{"n_kv_head": 2, "d_mlp": 192, "rope_base": 10000.0, "attn_scale": 0.125, "init_std_qkv": 0.0449, "init_std_up": 0.0449, "beta1": 0.95, "lr_head": 0.00347, "grad_clip": 1.0}
MLP neurons of a small language model. Each row is named by its layer, matrix (gate and up: input weights; down: output weights) and neuron, and shows model dimensions 16-111. Each number is 128 + 32 x the weight over its row's rms, rounded and kept within 0 to 255. Numbers have three digits each. A neuron's up and down rows have the sign that makes its largest values positive.
Before each neuron's rows, "fires after" lists the tokens most often just before its 100 highest values on Wikipedia text that the model never trained on. A number after a token or word is its count.

fires after: " " 47, "," 8, " is" 5
L3.gate140:113092103126093100164138149062074103099121131142151100131138137123087175098129175113102125138172101157137151167109098122137140168099198143133185129179128184087104040118105142146135149178090192106120131141099136146150065153080081158173135172136117144102069140159085093127077120143131154142
L3.up140:219131180092106095154117152130131108093163128106115145160129109146123144108171153078101139128167135183115134136106145129155097137096151129157126151108105132098097112117089148093114117159152190131140157147159118121119106139127136085111214137116079129099157072169109109101093164083108166149
L3.down140:173130115131156131119208113168191196094127146115106158170138173137157149150134073113116129120101130129146119173115111144094079120154118111175082158128101162162162104091098140115122095104156145140159150076109094077163151163152120154135086142087115099057119171148116131146118128111108199145

fires after: "." 25, "," 21, "s" 13, " Re" 9, " re" 7
L3.gate174:141065096093130147131155141109159093151124136176123109119169101090099172154141143104110106099163107137109121098082145157132172128141148138106165153155136162114126120133092206182167159214096151152128092123163131146123078100144082129176151124128083159129101110158110142075102155182125128142
L3.up174:131117144129072132204151136138111137059101090195145112078130132148132154115061071198160111102136106152229108113080148093086147140149196084156078136089138156134109109093138135094119142114127143141151145215147127173101116121156156180109094082135131132110091148130172187102166125152148201157
L3.down174:127140126101187119080100080179139108127135076123115109104108144128163151144124127136110101154105144130072089139164111091195037076136148108120091160060136066100082169128156104155159142136083180108120156057108139098144116123115087127111165150045178173161137139095148122137070084191125151126

fires after: " " 50, "-" 7, "s" 4, " un" 4, "pon" 4
L6.gate180:159150125151032114143136108117107115086141118163165150142176118131089157150054144136099186149139118172079109125102154080124171176101144108112106157119125132130104087165155151129159170077162116172095109186094146113134078155136063103185166144087169088091071125108113144163105076159096185089
L6.up180:203109111114091095087138078095128165189107122125131118138135163134138157142105159077136154102149099167183111096064134141129173110081102108054061132129166144141156147105142160131107175142077117176130066109161133145183133135109112147149126171125120162092112117149148110092128097130121135155
L6.down180:178067113080114099117108073140178122190143071103118136111113140205181114140138114116101141162186106106119150138081175056104077100130104132111135104153159117132172085146127168106117200171065099133092108139146172118146166135098083093099175072139068142146137127143110134098153061131122156097

fires after: "s" 35, "t" 7, "ed" 6, " based" 6
L4.gate158:133135158118165135132145126137104160128165175188099120185155175126135057190078138129146150118105144179188096144118090131148166149083122119142143099116084136151179140133019131138151153090119178120100133149101168177118104178110116195172114114134124184111110117172143141185132085167135130122
L4.up158:170136103074151167111127175111187077109133064153153094090147079137097129112152146177127162130143126170162087089132165141181100130114121097095142075154154142199120101112110159146134087114183116132160103068155130105066077092156135177147116053080143140137135110114101110165147139114145106104
L4.down158:100102105185126125151161080132106153138171163133165117158154121133111118110135133087182122135160162161098206090094107142054086094220124109176138140136122125142084149130172137128112154168150134148159183139081077159109158154093110066094120112135090157078140146136092130106097177103085144158

fires after: " in" 22, "-" 11, " dis" 8, " imp" 6, " un" 6, " de" 6
L3.gate37:123125116162090120095162105137196149129110130180174048073179157127070098165169035120153132128085130137124109154137094122113140108122127121070137094115139107077116159167170129154162139121172146190105107133125084150149128138125128162166079160127098148121091083103095124121135091172087112175
L3.up37:153107061160075139104171109163083131161150120186142139086104173178109163185109076174129166100172127114179094128071119139168151134117151105119085060140105157123104183156103149176157158126169140174124114191100088183221137126131118171092138146158139115181169081102116116118094149159106097127
L3.down37:089151132166112118113154156138057132174166129159148170117098093161092153124102068135148133134094114106121099084138164132189094138105089134111109179124148157130113112096086111144153114110118095180135105133127141130086158039117106020108129108125138154127135153069128116140094114114144059085

fires after: "s" 27, " ex" 9, " de" 6, "op" 5, " out" 5, "c" 5
L4.gate130:138062119146051156089193108163147146164111138120138128113108118201134077150178090146149151180104144160146116100138074117138087114150178170145112142150111196137121150147135180136085065133120166154116121120172123129101130185132123163143106116093104117123103075138115106138172175147079143106
L4.up130:152112088157111100138095126152144161062057054162124142162119117114099098096075166105112053125096135110145142122132150116089128124205117161111128177176152149150153090098112169094091069075136164134125176088123115138122142099167126126195141123155102054163171128108108102151100092121181167075
L4.down130:142142081121108174184145192063159143074110091096105038134115109147154193152135141154131173080128144160124097075160135135153131138125136142148145104122151104153144138103150119103136119107151173189140120097213126144087114159133124123131136130138165113176162174143125166131124143110155136134

fires after: " " 70, " –" 18
L4.gate29:112110141179153137113112163128175159070106134146102099138160161056125115124123164130155151161130089157134112129116131119107103128149137095147112096057106157074099132206105125183091104106116123139161161130116103157066123153149089156113139081112186127177097150067172142175121111200128169179
L4.up29:130136172124072151152180103147158127139138104135098102128142082088114106122122154111088096107140068141145171149117171062143166137103062159081112079173109117121161160127155167089169144126101166120127158136133074044126103099080182144130121193104107104117139146111047114142111085127103155116
L4.down29:170096137069155158107132096144117117125193171085103155095155154109166134101095113098134130102099224107097117090118104188139111047160052139102138145128099142138093135163162098134140117121187142115069152117129048150151111095098104121100141142107062096173151146093142127146116170127149078053

fires after: " " 34, "-" 17, " In" 11, " in" 9
L6.gate145:155104133142132161080129159091078156155101141112156156156188139185100162154120177086088163114073099067105086165150088124108094146117067126094098130161107179109153098092202135116174120154122119105096131182165108143182055139126100122165112144114132138092131075109142161198103111108116132073
L6.up145:182123084157155064115150147122165157155147125129133163121079131107093082131107122124103096076126111200059161154155147111113086140142079170115091129129103103146162105125109201076105135152054133131127132142136151131115038159178117162096139140137202167163143189107060162089162069143122179126
L6.down145:169121102108134160133168170139133106123137152107117137138085167085208156122144092163126110159101113143127184093145164148173123084048098167129166095106120100180153081130123101161160130072057116096128181116155114081165171160129118111135080150119113116161117174105073036137123063083089145141

fires after: " the" 42, " more" 9, " of" 4, "," 4, " The" 4, " out" 4
L4.gate61:112071138116171138137134030117112154155180155195127098126105188130126128086115140080104138112111119154090175126161097098145121182175162137082063118059049117148080122076166103105141151104134121098148169102132108125188135146159150166153131097177150183138167133107127092171098097128148181126
L4.up61:125083125080130167118194120130158101130084142114095096083117162104089151120122068098105123115136127087101146103129139072079152118036180191121146120157208103153168159134154124098172107113148131173139094130118098095117159144155095150077127128084112083120091184118109149122111113136085088194
L4.down61:156115149141117131079159130123129113124097151187115141135210098134132123115168148167156127103113155103135150095165157133078109111087115120158119111127171145182150185117164217067137198125141127149090171104107130165139107135107159160090153104168133207091132121093099150113142101095073132161

fires after: "s" 33, "t" 9, " S" 7, "p" 5, " Con" 4
L3.gate95:136122116119118147160120133102094137108040088171078141143130095161127182123127138162097173119160097079187125126126136109181191119174151145200204156161127154092151106125110139120097104107077160086092159201101133137117121140145119187142128089124105163130141102196098155113152147120096149096
L3.up95:112098200151138097112184161158154180104171128142095150127112090132176130124139174121110176075128067167140130126141181132157174129167096126136141098184117109119135185125106202113153122165134147173126116118122146072112121153147172155080101077039099097167140152140151131161125137110129185060
L3.down95:114144112113158051102147134105114150150196105120103131128164110114168114121143148071132105115141062084168092168159154146189107078105123133092145174105124174118112114141136081170172111127114112075130174135161075133109134053087131104204107202127096107141113079140157097193108122115155130192

fires after: " " 57, " G" 5, " f" 4, "bo" 4
L4.gate45:130143135154148116102143138102131110121131094145132103124096133133111122064130118132062119131157103143129110170117125125165170172162145151114094105076136139136210064107147124112151168107128119128029174152124180113105159168111103119111134079079119164155134153121175106143158088126115170175
L4.up45:082098163167099145030098118134130132103089101062131136116135136131086098110113123139113110098151202117133108088145095071109162117134117104129089087133136091180118094136108130109121140145166100140124147161108069131144106107125136138091124110117070148154107158161049144104159121145167167201
L4.down45:135157123133101120125121116073078108144140121110148193096146169129103134115157098112080139149144128070140152137140080104155165139131169145112084107105179160144123129102112134100095121134171074147115172156105152129147086077125122176082105115155124092186174149128116086132133137159081096174

fires after: "," 75
L4.gate134:172123141109121075081137152128133120138129191084150140116141099103119137115171121187078106178088178131180145118109129159145139157140114149087142103148125094100160131115127113125165087177140098135068167095136203160133168115111132184161153120099106133072161096149141136141142151124161192152
L4.up134:120111157124172155147099120140139176063137148072128159094170095166074166090088113084157177105115122097117146121091117145145121130101171122172143116151132115103156123132109164148198134148165149096107141059123158108197094116162181154101115138178091132172142164160156140152115181143148141167
L4.down134:141109169114088202144164145150144094116151129107177151190142158138067173135122111099133104072122113126180103136123109057151087129126148135133138152136172052150140139138128134147109151162145142118124130120100065100153098122248071079074139111127072092079137129214152125140113112102134160193

fires after: "s" 25, " St" 10, " S" 6, " Re" 5, " B" 4, "9" 4
L4.gate34:114122153084164182107202101091111128172148099153146108159133108132145188140029133170101144121089206161154099080103131107139152206109118085139186103145150059098069128144071142146132123155176187140130154122183132119124080164109104097121096170127155171086112126124121217111160109144064157105
L4.up34:126083149100144085029084129135081159154101143140137156164097080126191123128086112083146120140165128174088109131099102119144105204183193132165153169127122143117188165162086156163203068161123160139094138155124153097130118106109104098088171121086149177148097107125143198135109141144146161089
L4.down34:149107148146109112074049207130112108097138171177157139124123116149123137136069091081140122154131147110199154182095185139137085157148096112128110136199060141137145151122195122153083135182085131190102147150130114106139124148109112131112121146135077126126083130139062126155039138088079193105

fires after: " in" 35, " to" 14, " at" 9, " be" 7, " In" 5, " is" 5
L4.gate121:209128082137130115082122107125154105129143110136100153106125114089103119131172149070120174130155209103106133199073104149109151179112121141163160110141105119106101177186138159155099111120108148115130173100111123127120090154145143176120172086143191137139164108145135088181106132183114136159
L4.up121:131108106153089128150156069075167095111117120126104154195045131098110116126141178114163148078091202146191137127125129134140143147115110144110158140092161137129097122127100147102158091098130092127071151102127128179085102133149180141113138136123096179146134147124160114076100157147096140159
L4.down121:119098132108105024121075158099120138122166122153102144093126177099110139155150119164103170087150122095133128096111121148135104163168113153105070100127147152138112170140096107113044113093155112115149101145136096103117105139184153101101112143068208190150172157052135113115109098121103130163

fires after: " was" 37, " is" 9, " were" 7, " has" 5
L6.gate71:185177126164111096153172127114145140142181132141102134132097099140150155088125127098172114127123119181130029135175181104207200153129097137145107095135114155161097156140133129155147094147134127104183110144112088115096133121112134096208125108081038118161117130116097142161081167108098188122
L6.up71:103144124095102110120114150194117115166139179092147142145193176113132064122148112124067114175157168165124177086096094142154130122091148120103111213131134091175131124162102130153109151137120155060095127146087098130143129140138115146115176077121106084106178193138156102159117151157166088121
L6.down71:137077114120162142157150178180119159031095104160161086098097117134113146154153110158149101154114099085115123130096146125099131156166129115072092180181096136136128125158151119133091186130098164146152091156176114145104115162199090122121100150074131123095129147124137127182078085160169076097

fires after: "." 25, "," 23, " that" 8, ":" 4
L4.gate87:219117087115090097146174122084146142145107133200080138193153171143095122182100154173138149113125142090141111156165114075099137177118207078117198155143111176140114182160161119151126088124085097134158102128180158154148101113119127180115179123150098127130148110139075137181102136161072147136
L4.up87:180136144093152153134096116127141113137110181149117123138187234092144140192106161110115113125229159139107105057152145118088091076100166176066180084177135158133088169150168128156104122125132145138164121111098099085143108108134107111127106096153154114159133138121126179137135108142112132163
L4.down87:146091131154111171117135123159147125086080148170150103207100121137104114117136142116138112111163093149140165122111144102111125115137169145161145129099085128140129128146143130166121187135138170175157098157082121113144084081202068080147104113144079143141107085218138089059157120127155153138

fires after: " " 52
L3.gate86:178139128173160116102129134082128117118141144153146131186133122123097171150132103084152142077097171120123125163082116139164093132159146111090090126112126182211140134086130113159098113152103128136086141149108160089103140137143170173095115156131114158169114154144176123154167145123127080195
L3.up86:134171145065119113105168101155051121092111142114125131100112150159088176077115116114143153115122109076168115177132147113074084082088136136139159126086169169058120114084117090116116107158158130098158125149111187115103085176153119133145190147156149110108118117177064086156087097130070117109
L3.down86:138156106134031153142165088089163168123185111075154143152128111142148124145124166107135170141119146123109142104118085143126053099107175145110068132153184150213139132089186138178075133116097100133103164116159149085147105158140107164101060168158104219126191160124101134095153136131142078190

fires after: " re" 38, " be" 8, "ci" 4, "." 4
L4.gate9:187059131087112084086150163149211134063062172168116084097187184127122131124155121090114137134121163089161117121118146161108175088162081110123136107145139166130104108160087120133204164135119142087077085119125085144146146075184135116139166110120110121180088145153127112128156153112130072090
L4.up9:182072110100159091165114164158140131111175097162089159159137081142091084107064125130096183098104136053097129129162097113105110132144107128115090125125109178130164130092159093155167109084071147096081091132110084153104144081153128139186078162093137138190154142185096130137133169146093124150
L4.down9:170103118153122129181182155097083136108200098159174162108161110146128088127131125086067113098113139108063152135085099115113146158144186130104102155117087110130144135112098133102081161146164136126147135158150078164122135130172141157140111191146107144168085133056197127124101137111202142086

fires after: "1" 74, " " 21
L4.gate5:110077132052125133153140132141116228140094122155138184128158113076122103145104119129130103104219122156104092161149147151119107122171170162100159149194162152091135138118084107129123102094086129144164172112144118143163108149096123172128199133152116152102103105078130146144107157113103133114
L4.up5:078151117102131132164129105089160138134182113111200137111180198114118103186028162080109203126141133150124148177118162183125055141156120111097092080128142118101159117148170148103121129185142105152135146165173126131167181109109135123178148102141115125134104134070122161110129182115099100112
L4.down5:102099178113116124133051104131190108136096123144136113095097122113123159142140145120070124096137092111085116109164185123126124082114109123163142137172168138186108153129111132110123150102103081119132106107140150121170142176058155088180080129099115142127128135090110142170074143154068116099

fires after: " W" 19, "1" 14, "2" 11, "4" 7, "3" 4
L6.gate185:107167139121125125104082099137177095142170132140084156141100132082190190079160081119167136111178074144138132128127096189152153202171059068111088117159102127140115132083065137134146139120108126147124155102135163093124104092126132125127177112103128139115132162086138118105148118090090176125
L6.up185:128130165118152123137116112175111142168148197121084134123113185139183181076177150128187130059102131100155132160128020102094140121152121119136111129170130111102130170077136130155131098133094114114161152100159167098140129115104097112155147143105133099132117113000131130111119138089112163151
L6.down185:070115127126091133077094168128086058135126178098130125124166133125155143127112085164172123134155160155133104128158138169201114136113185109067097117149098091117089098148130126157164156101163169190088141064137089077099103111141137118135138217109139110109122114146108128171138172126149183121

fires after: "–" 37, " was" 13, "-" 8, "s" 7, " his" 6
L6.gate124:147138161108088117148104156046126141149179154086104127189169175084149091168117104166171202130127094138182143125110087160093168123189150130135127180098141139155059102106159156150144100156176142166123155123125124123083110144110189199140126136136119124085112102176156142139138176123151124174
L6.up124:171115084144149095069106199135083090199155158149109155163094181147157084146167099163093122112131111156178144149114123123110202101154127123092181115151150101165148107140096099128091082132109102121149080121121155104136086163057118126116122132149100123185117176100107089101166201087102075112
L6.down124:130135160096109075132146130154151164148084169107118118117066069079179164117081116126139139188140118182076096108136088105170107109142136113107106068089209198100165136123120170157153111128173124184152070112125093144138196171150159164133104140182110118090190159144173159127114142125114180163

fires after: "." 41, " P" 18, "s" 13, " p" 7, " K" 5
L4.gate107:133100181111122166143135118157149202167114121145063106159151116180095162156140153159096136180134113120193120111132087166135166166160136170105132109166134132150154096168156136120135116119104242172170108080156169107097140133111096156128167111153109137115102114166085143117115102170154111121
L4.up107:141139172118121121147125090085148160172130110117079166105198144145142155142120156134193113124109161147042147147072114144106082097146167169154131038186190125167135126126133130156160085126121176171144177185125152121126168134101138151137115090120163171107110101146150105153101095163127108156
L4.down107:089170150191135128114099124130137130085110181076131156095146141136126118093118159125118136123118197138123141112107179143125136094076157133136141140162157149115154090192165162112113135125079183146101087113136134138144135078169146161108124109097127148137096159154140109144118142066174125106

fires after: " re" 29, " (" 7, " pro" 6, ":" 5, "-" 5, "stra" 5
L4.gate47:142109109091124119135139172154151077164115150139152090096120149131059130142179129187058066100107149119130133131091171189147092121182109141122125135152148136105099114176174190160155163152200073144169132180131113148107065137135138131185104135185157128100134107100090138092119141189139144083
L4.up47:103136144083144134112087068097165108109127131109103134086172146113166139095154183085129114132132163102113107148149122091094083109107071198133163077117045147110204170158088153133075128161139093120148102123080140133228131182120180156106167134144137119113189171135091123137191100127168107104
L4.down47:086148129148201139124139099089107132142129079166123097127125125115122093185113130142198089109169074117192171135134154111085179131160114110153157093099081074133128195145127112137135151141108170099157112115106117091138148087139142098169142176161127162094124160075151098197156150172132090133

fires after: " W" 14, " Bo" 9, "3" 9, " P" 9, "T" 7, " Po" 4
L3.gate63:104197123135167159093163163146131160160133152106132111145112117148141109118143187140120154129161136121084129062138168100081140190140109097186108146120150074058149134152075097088117141163131146125089102123141120090182134103106120074091126143126139128125162080142138162116093067081103160109
L3.up63:137102194106161093165105113146106153082158127122183067161101198147114136091179129138169170126144129162028146146087149143116077124132155104099115166176110118159105156120160112132107139088152141108102094137124096100120115153158163081098188121116156112111115066127076108140159121170136122184
L3.down63:087148179187094154162117167123076144124049089147102172132150155189099149160145091120127085123135125121161091117161120143145134139133077094168176125100089092114132065110148124137111130139153132110053090170172113130095118107127055102173109159101128165076139094032182124178106106077093153073

fires after: "s" 30, "-" 28, " " 8, " (" 7, " St" 4
L3.gate47:077157129145117161149139187103108159090152153172137162152161137160118135156088183136100142112110162150155113176138148102110134131146122102141096169154135142138152109112148155143203138134109129108060116217105138103135065137088120142097152109114107157192136090117099133179128198183078142131
L3.up47:167127157161159138131202087155095164198142136175113156126092130184172146111098165134115169111108167172119035107156142094131149169105096159103141148154097099099146101185144178127123126174154156153130127120134141111136054073188110064107129133143105169160201147135135171139127042114134099161
L3.down47:129171092093167155127084105135133175142141148111107206122173165125170199081152134192154147101097162135141152148077089064150161179165136122167137180109170164151138112073089096155194090137066128149158131158178126095147113112134141135117137105117153110143153104146135127147122146145098147139

fires after: "s" 27, "–" 21, "S" 4, " S" 4
L4.gate67:142086167166140185180087165070125129222173109139134135170135133136109060174127118157110109156141134180133133114077080124134173115106112124117075128114119143135090121179090143099124122099151142113119111139118175129137132154147122118136104157152100154139150153097070135107192150143137122114
L4.up67:104105118087107113153142089093113126079145175122106158131203123056168103129107104111160141134188138089090107115129112061131198153147174132165136155128170141159117112193107138128126186098152183121072129072167098128068110105101137118083155087119140095216105108071116155139130089105128123145
L4.down67:163144091141121078130138108126126098100142109063108120067159127175099144096157194126140109101177141130099152126093144114108082102179125120100122076190075159120147151033070132090122124130089126118220101158124110104087048105154176117132101178153174158170178095113131171112123121116180104123

fires after: " to" 49, "." 19, " not" 5
L6.gate173:111125100109066087149140091112172173102110112144115111165136131129172140168146122125138141102090084149172165105103174162105206145132088117151130177167088147124149109183112128140136131099109112108177146206090132111138173144172110164060145084121101151117099150136077123132123171122134085186
L6.up173:173052188098110151092074174121053180157122142135140097083148177106145110111132115142118160160142116129141120167104087141166143135130090143161176137091105155093103064171121119149177137118154084107147041078111062095166101124127069089190109129125111140134059176148119112140089142145123148175
L6.down173:181049155157120155161184144167142103121096107083175155152104076191097050124174152150098131107129094132115143154125158130129088116171133079117161130122139104107128248130110148139109126086140151142103186127126138119123075115106139160144119137128127137080150098154162178107143074108085138037

fires after: " the" 40, " was" 16, " is" 8, " a" 4
L3.gate0:169077191149081141088149120176074072160180148102157155078153128153172111173113109106127136132157102066165116094137082141147126088144087173131198132134087130130082167136130114064086132116182081112103135181158110172152092139143118138128139235162116109119136145186142131131094150156123087090
L3.up0:169218095134161183147128115124110104118156162116098175089152157136094150106094092085109156101097128129175149162120096127129093139109145093153115079153139164175120179093136186137151152093112104106116136130088064112117106098108133136157106013096152147131098166046109097155127113146117118179
L3.down0:100086143141104166093153099134116074140144112099187097134138104062110135162149179100137147201192138125104134104130114130103164150137083149124161137139015174115100128121137129106118080168129131096139088192106142114098072162107104087189118139132092114145142122150140106149144152121162073108

fires after: " " 47, " announced" 9, "-" 5, " so" 4, " un" 4
L3.gate40:159137177133088133071183116105161128089140162135091180123108173142105093128132087148126122121119166127175115091100086149152123077162127142169136074196095164154138142151154137111101111126125127133122133127125122129090056084139106222164100145094155161123137125103121124119193158130112145098
L3.up40:129101158195089113103173121144133124114134130186122125048111121202125118127068104115147146135124091133149118111083083089107109141137157047154133139127139109091142131148093136090126115073138107156112183123149043117105123083160078104186169141073158106123146137111120154084163128190078152186
L3.down40:149045151102159116123117135146151132137066124121139110125094154170135101103157081114120180132119105125097096103123134092092134186110104111174172127140099176149139111121097062066122094126129116209123152158043085169100090189130127136177125103103117111128061121208121090109121147122126069190

fires after: " to" 31, " /" 11, " " 9, " not" 9, "n" 5
L6.gate187:162117097099121136153072142144143205116122159106159182143161139135123153161129072100114116110093083101130066120154140127201119129100100154143064127142099146115142120143139075094152121058168132111188139118126117095114124077163043193108152137136201125125059121097154102165115144161181106142
L6.up187:089110097185114104142134207158133151104094166105164139141123137114106103115110144117158124108062087122146123141136112149144110097154104123138130075095146121085140128151142155224094168136186084097111151146149136146148148127156103178077097057154113127120097152071098079120143143129138065117
L6.down187:157125122109085096127162173201107110089145141188174134118140174150102136116111116125088102154087129155156168149144131154143100089093092165132152086100093113142144112164069111146057143091216087195174078134107132137136132168133123112098127102104152144058078172067096125161141136124126129128

fires after: " " 86
L4.gate149:118087125223051113179145064106131187116045111083177121143158119100145100119075175134113141184136078127124209122104129106093114135072158125157139156091127118140087075139163101086140139150161120113152153114102148207127135131145091132120113163093133090159142078146087120085060160097087167143
L4.up149:138170178119132155101125114132147119097160179138124092105141165118116104089074126129138094225094086090118120161113083146082107160122162134133145121183132132185132108157118120127115088140162179163073113163115164166160114178105101123149183108074120101116174079169093118170145172137134128118
L4.down149:166132183203195106124132126123142130125074101180091121171123128099120155164133141118111143125107215118151117155140088144115081118129119119105112104106188110131093109131087179105239184134109103100110114100128064059145114129108147150087128118107114096168139154201185108136100134187115127184

fires after: "s" 48, "amp" 4, "m" 4
L4.gate52:149089159117123150121152132177112120134117138135132158102192060183201139127154130147117059160138126092164130104113161166100136149142090150124105125149148184085170124108182092165120103041173086110121146129149113175127080119154170175171132120090154200110090112128096098152127169145141197148
L4.up52:155144058155161055163165090145168173149106099169061148120180173168121090149081181152108160130124182173104046078117098131145147095166072162138123128102169150065138141119044177153149145085127117171144098132123158105114119096084178111132104132115099115142079087154142135142124105100150135093
L4.down52:106113084137144150121232134109153100103139152149123104071069115142104183159125113132129128106111127138141160187121129165118145145156184107140133107145121140116101128092129139120087144127185157154091146081076150094129107143114182089182117135198122143144207122150162173164149162120115106133

fires after: " " 43, " \"" 5, "-" 5, " mi" 5, " (" 5
L3.gate68:104149099152141153112108082100142145093072144116160125143129114045066163080184187099171134135162123119143101203082099070105163150078138094173083087137179153107116157122112132126149099127171118074142068154101097089156166096117135125102132153078146121150142052123158110122127127147125128166
L3.up68:112175215126101122103211127105165109131147110141162131110171103115094157076154137102102145099069172137151115175098056092117156094111151138118095147137116176097131146115110121155100161137105221159158135156202119111135129131110120164143133131065104176139154135136095123126102121113065140206
L3.down68:135105120159126115129076144137118224149091111095159187103139065060140095087103121065190114123146146126155076131146080101150149138088172137066160155137168134189096132116093149134176127148131135146105111169117145103155129146122108144142113082138102104157121099143133065113105138104164117136

fires after: "-" 27, " (" 25, " \"" 8, "W" 5, " S" 5, " R" 4
L3.gate119:085121133089097150146159175132150112105184183144114141142155157163143150181128093111076124071111165140096138128057143155108148130077113161111146173157145165119190126144125167132166203169113118169145139157186119162146083113153067131151103144173100127175121078116102175096080131124175080151
L3.up119:127124157103087140121130136130149077117091068200131180138086127139143062102150096144114157051145165096131121118102136097128139144135110152137141103157181123089114147100100145145170142126149149118107149116178146092069051102161093109116144117154121112146121083112067097126080128136092096154
L3.down119:179109111144173089095081108177135071139126159110142113121104204103097199098095122111140161163179118158107143166168056131146094142084136099151170063116095186064134148100145080133113123171122140124127104130130138125194090082091085118127140160140201104097100130159088122120132102089054121139

fires after: " \"" 20, " " 20, " to" 10, "-" 8, " (" 7, " in" 5
L3.gate39:167115151144125136110178147080146153106176106163138123093152111078034136138135177121132101126121133152147165157091098106166125191117109213110095131148076097104102135115067145150103131141085071140123138139165114106094118148120125156089112115128126111158192227052138061130121128158145133161
L3.up39:086131119151158178106118120113128117089148128147126083122139152105139148099115124111119094145184126081031147172105111100129172110119096192113129097096133091090183129100146158167130137114063139158135160155131195154166126152126101160108125166183160132114171153066166157100156178161126116183
L3.down39:109096097159178117112130115097168122129118139078136119255129124082178140104134138188121155109102095168121156117099184096138149130141130151144145058132136168109143151114119143141125105160096106103154111151117073085132132125134110174099163212099115138055133130169120188065106148147153174112

fires after: " re" 15, " de" 11, " De" 6, "re" 6, " co" 6, " Re" 6
L4.gate162:173075187104144100134150109135121127201125141073113113114148104110103146083140139130114158095134115065175160127102071136130146190051090164114128145161097094140156144068178089125130135091144182105126127106142163122122164145148147127087111081153193154185165127090130134093133115174101158155
L4.up162:198092185110087106146168137077145087093106198096110090114155156176114157105116122119179084148074104100124141048133139117131155123194154140170135149092142101111121124139159130168109127132128180216166091115155138137143189104164135123070082125201148086119077157153158104094149109103105131146
L4.down162:149112088073089160066149134097114108029117168157110159159124114115092102106135128125155094102121095104194127112132149064164131073171100122139159124120145116127164121139152181181149157100179131131167162062162126112148130152102117104142142093100099080086132116074129087204179158106109122130